Part of a small language model's weights: 3 heads of 128, 16.2M parameters.
MLP neurons of a small language model. Each row is named by its layer, matrix (gate and up: input weights; down: output weights) and neuron, and shows model dimensions 256-351. Each number is 500 + 50 x the weight over its row's rms, rounded and kept within 0 to 999. Numbers have three digits each. A neuron's up and down rows have the sign that makes its largest values positive.
After each neuron's rows, "fires on" lists the tokens most often at its 100 highest values on Wikipedia text that the model never trained on; "fires before" lists the tokens most often just after its 100 highest values on Wikipedia text that the model never trained on. A number after a token or word is its count.

L4.gate426:537484517454515561521531498509446508610504519509457538557645549493575478576480529431476468475563576459525501553527532492490453448498443566584469474541490417530530524494547486411455504485538518537549505525550461454412430483479488521513486527497495468476454546514538468523459566555533477482
L4.up426:450523537488436464526536480479511479470345546531469484427483463595547547524533546509523435469436520509535571434505527573525507540502635544432482540516628471434579447521570505424493463498511517520458497506498574496527448472533432593391543607451538482536521485449483490518487560403519397427
L4.down426:536403523483508414397480519548416563534483550436492539447509471538520529516425448582510517492561471484578472527447516514520480461589414530519555457484568476450519549537607476416499456464614462503442509597544553454482553430531398597428521513520525548443549505504539531518512569468504452508
fires on: "ty" 23, "sty" 14, "ul" 14, "Ty" 10, "ri" 8, "re" 6
fires before: "p" 25, "pe" 8, "pe " 6, "le " 6, "le" 6, "en" 4

L4.gate472:426434529523543496578530556423481521473449398497448450471540485465405410483512491519427493530466582483427491533433569470408512512413440515501477510580403510451429512512479518548419466662462444482480470490502381522489483445533445526538402481475534542476479464497542578489499564510444441458
L4.up472:508494603463570550495441425551548509487470466442456635520517521481487461405420447433487507435515477456489519428473541425488432593472597492550494486458569525442611578499446474506494483509537499551523571539577526440525465506634459463469501565466615477489494536583476520474528518562539444496
L4.down472:498515548447518489535541499549456477522455502526452506391569468504424518438559521572538551594430453481521531495480528585475543565476483528459506468557494578525502401535498453483578561534486517472518475539480462472516499590520446464580475502480446522397476579564503480588514472572461453538
fires on: "b" 19, "ist" 9, "ail" 8, "op" 7, "ap" 5, "iev" 5
fires before: "ed " 17, "ing " 16, "s " 7, "able " 6, "e " 5, "it" 4

L4.gate69:511451540562480561451560400547529510597491478448422458533527478503472540444446462555495449447486507482497545417551552479609544507475438543524522486380476426551514513505522497555527446489444506483499500535523504499534383510515528571518399560534512398514365531453490484510489504475535509429
L4.up69:571573461411440481574454486506455548503540468411529384532430517478546461459507476539564470539481534501527492475456424569545483467342474511563451498557519565532551419498458431441581494506483434553587607556592492509477464547566542460503446495555473451579472535557450562551364507499511460540
L4.down69:517544577561441463500525485463508466484543485614461521446505521555475407589461496607535471530514530518498435503387497545363478498521433569559499511502475551485475494479570513485439536493536486487528541495519532523535516501517540519441508500543535597524522513454522532555474520522405569496
fires on: "'" 56, "’" 6, "ear" 5, "," 5, "b" 5
fires before: "s " 57, "ing " 5, ", " 4

L4.gate141:474552532435507528458555444468473583465517446570472503540516519490526538510517562478503592508457457487576483438529484449479545439606540433554449489443529529455545430549524522598595449513462436520520463578559480418537541454497511536460586499597504441521516509460571598524533434424488525397
L4.up141:465574546525557467536571468482515542448451443530433560517506594434535484445495589535424453577509493494474457459470484472424564489519580451484500506465446460446519597512287510512519518517512498522546448568528461407494454540519477500465439541597519486468536490415533502508485582401509502417
L4.down141:495470523622541465560521505561462521482497537558497465445601567571519412555420481541545543606455463528439583513450495500508514550447432512524432508492530512415471510478456533555561579522479540551492463524536484505476515486498584539481498530528492578435550548554444475541451472500508553449
fires on: "'" 37, "|" 13, "re" 8, "ud" 4, "rem" 4
fires before: "s " 28, "\n" 14, "t " 12, "e " 5

L4.gate134:450458501460527510511527472479507472487484455483585433573417512559454552438498473542492524542444393474497554440471651481466490418467472478496409535465588598511515547539483475418543495564532475528578493536471459570484472502421514458535514541412472491471496530504518545396503339465484539464
L4.up134:526561510531482451470542429508504545440517510514496578525542556466450476470490442455487499619535455463497518402572439556452514524403505574549545487490440450567578528523518561529493451538507462513476540486453419449546547448530537483433471450569382450538508429419494482502521468516513536499
L4.down134:530580456467402518424477511587554487432471563489462459560507455487506557676492497478370513543452498542497486561546525494460470497593504496520404443517532529505450497536501480472580610512529404531506505475488542500472427453542470583465446438479455508437379484465457640454434491540476506584
fires on: "'" 73, "y" 18
fires before: "s " 67, ", " 10, ". " 5

L4.gate179:492468473585431543513466587518517468529427475590528513489446490513457510533499505501520449546537462500581549456438499550569503492514490531531458504562486476369471460541528518465480448549441513594547482503486558501614563455535478524503461607504553525506479503544458516479474444511402471526
L4.up179:505543486472493518497569477437517497426534515553550383465544552632449486531509519463472466562494523480524542533565503444450507416478547496497479464479527489467447544535510489499458471525590563556587568515457504530337481428403489522498457458468426486479499512564460557504588432653560554505
L4.down179:455513388600432502443566549406553544464538636416506496520557433509561505541542495594557599548531588537540425538430447480539448441600464389561572570509610428509492485479567471494454475531473498598504471414457565544654553491467489466472443463465399565509490488471492488515467544515383483523
fires on: "." 96, "\"" 4
fires before: "\n\n" 70, "\n" 15, "). " 4

L4.gate828:505490539513480515476460487563503477543483546505443525551414476442552482544470481643545465509518402524526455534506483486556486474514581446527464560601578544513447525510421524441478454485516484505557528525569431518533464467627525555448522561463559535527525426570581488487450480505432524495
L4.up828:474520465496422416482475540553488625464439484510438599555530579513514464484537585463514401558457581449446486584599453505488483426548441532509365385522500562535525392469504391525603517490522459392495439504465521488448434473492526565576449513512462488449429512492532489569438522499460523528
L4.down828:457596520458561527521522582470519547498461465547403470474521426483433510547570555582567439554533544509507497490462481555497522490510501575610550512457421507534434487394540580560468464494467554533429476466429431494453450504432430452473452467482608523497534537498498502548454450509458481564
fires on: "===" 75, "'" 20, "====" 5
fires before: "\n" 55, "\n\n" 25, "s " 19

L4.gate47:527453504488476487501490482490445486518506513583410428555543600477644575529509569570490537510495452433476552518532554576551541458516475498533489487456522531535493507504499439395574552476524518520593432454499522584544530610598485497502556608425507540414434469574380476451482441618517552474
L4.up47:446487540552547463436515503555504514539557526390465495505546581467519547469555571471490571482465438513506566481411461542459530506401494500489501561506565460513531465595494465586534555495525471521491463561426543527550544554620458481439471458483532527510484508580549553485529437518515502462
L4.down47:468487469497527504423461431503549472493520467504490487465471576477413462425476502488455576512483486642494461477495482389496519493488505486475470494538497512593534470505504534621452483594425479514509541546489470469527434466528530521497538534543484534601458389633457454553465501546525570467
fires on: "N " 12, "A " 9, "RA " 9, "G " 8, "R" 7, "G" 7
fires before: "| " 30, ") " 18, "Mat" 6

L4.gate965:549581467520555455462510391440596506524466499589553511533427481480588480598618503534586509511462525473452483513457446476472579436493469445542570575478536575554504527499497482444403505563520463435492450532463477508507468500579526524444540489518420537534506460570542458529468513642399583467
L4.up965:550550580500599467490592450401490495435572513513530524564494535520521508618561581543540497538449481530471474485494470492449480476502418567567470603437451466524478468582502455410434528522543470497562483533460436592477468424558440532464462453448574503547478463551463545537434448518487433507
L4.down965:525493549590439457436568469525490487576373520551495583389503501420462377477549535478502471516560504645485496514511597414386532493553506489526454568461470568561548503538505508484488504490593457465522539522517475457504458581514471478394511424502549585567424518548491591532478525584455551486
fires on: "er" 18, "er " 15, "ian" 13, "ist" 11, "ist " 6, "ian " 5
fires before: "\n" 22, "and " 14, "\n\n" 8, "(" 6, ", " 5, ". " 5

L4.gate871:475506499546485523488464586429504468411424526540522441523477549462559560558500535426481423535521552506528494449488543480510510409486496505454465457542490513567529433533519483532537538513475521607563488529487504470379498471427540474485547512470487452492582471505449427525483478563462465536
L4.up871:471545524480380448473571452482489562471512571604427438489504544497436473538538403418512550539526520466479521506478500477475584477531485490531469494608486554477520533517492484617456564438575528558538533523464489549528546543502385485490479522523336601450439445535573525520624466462476421557
L4.down871:501486501510509607483551580498452471461530662462506583548486592479438431538484437471486598366498533478525506513524452541530465541544484503609522441499561474490406429443533488455516468520548494507506490514524508535538505507445603488518496588367526520570548529562486457447465519625619563444
fires on: "." 36, ", " 32, ") " 12, "), " 5
fires before: "\n\n" 37, "is " 6, "and " 6, "\n" 5, "was " 4, "in " 4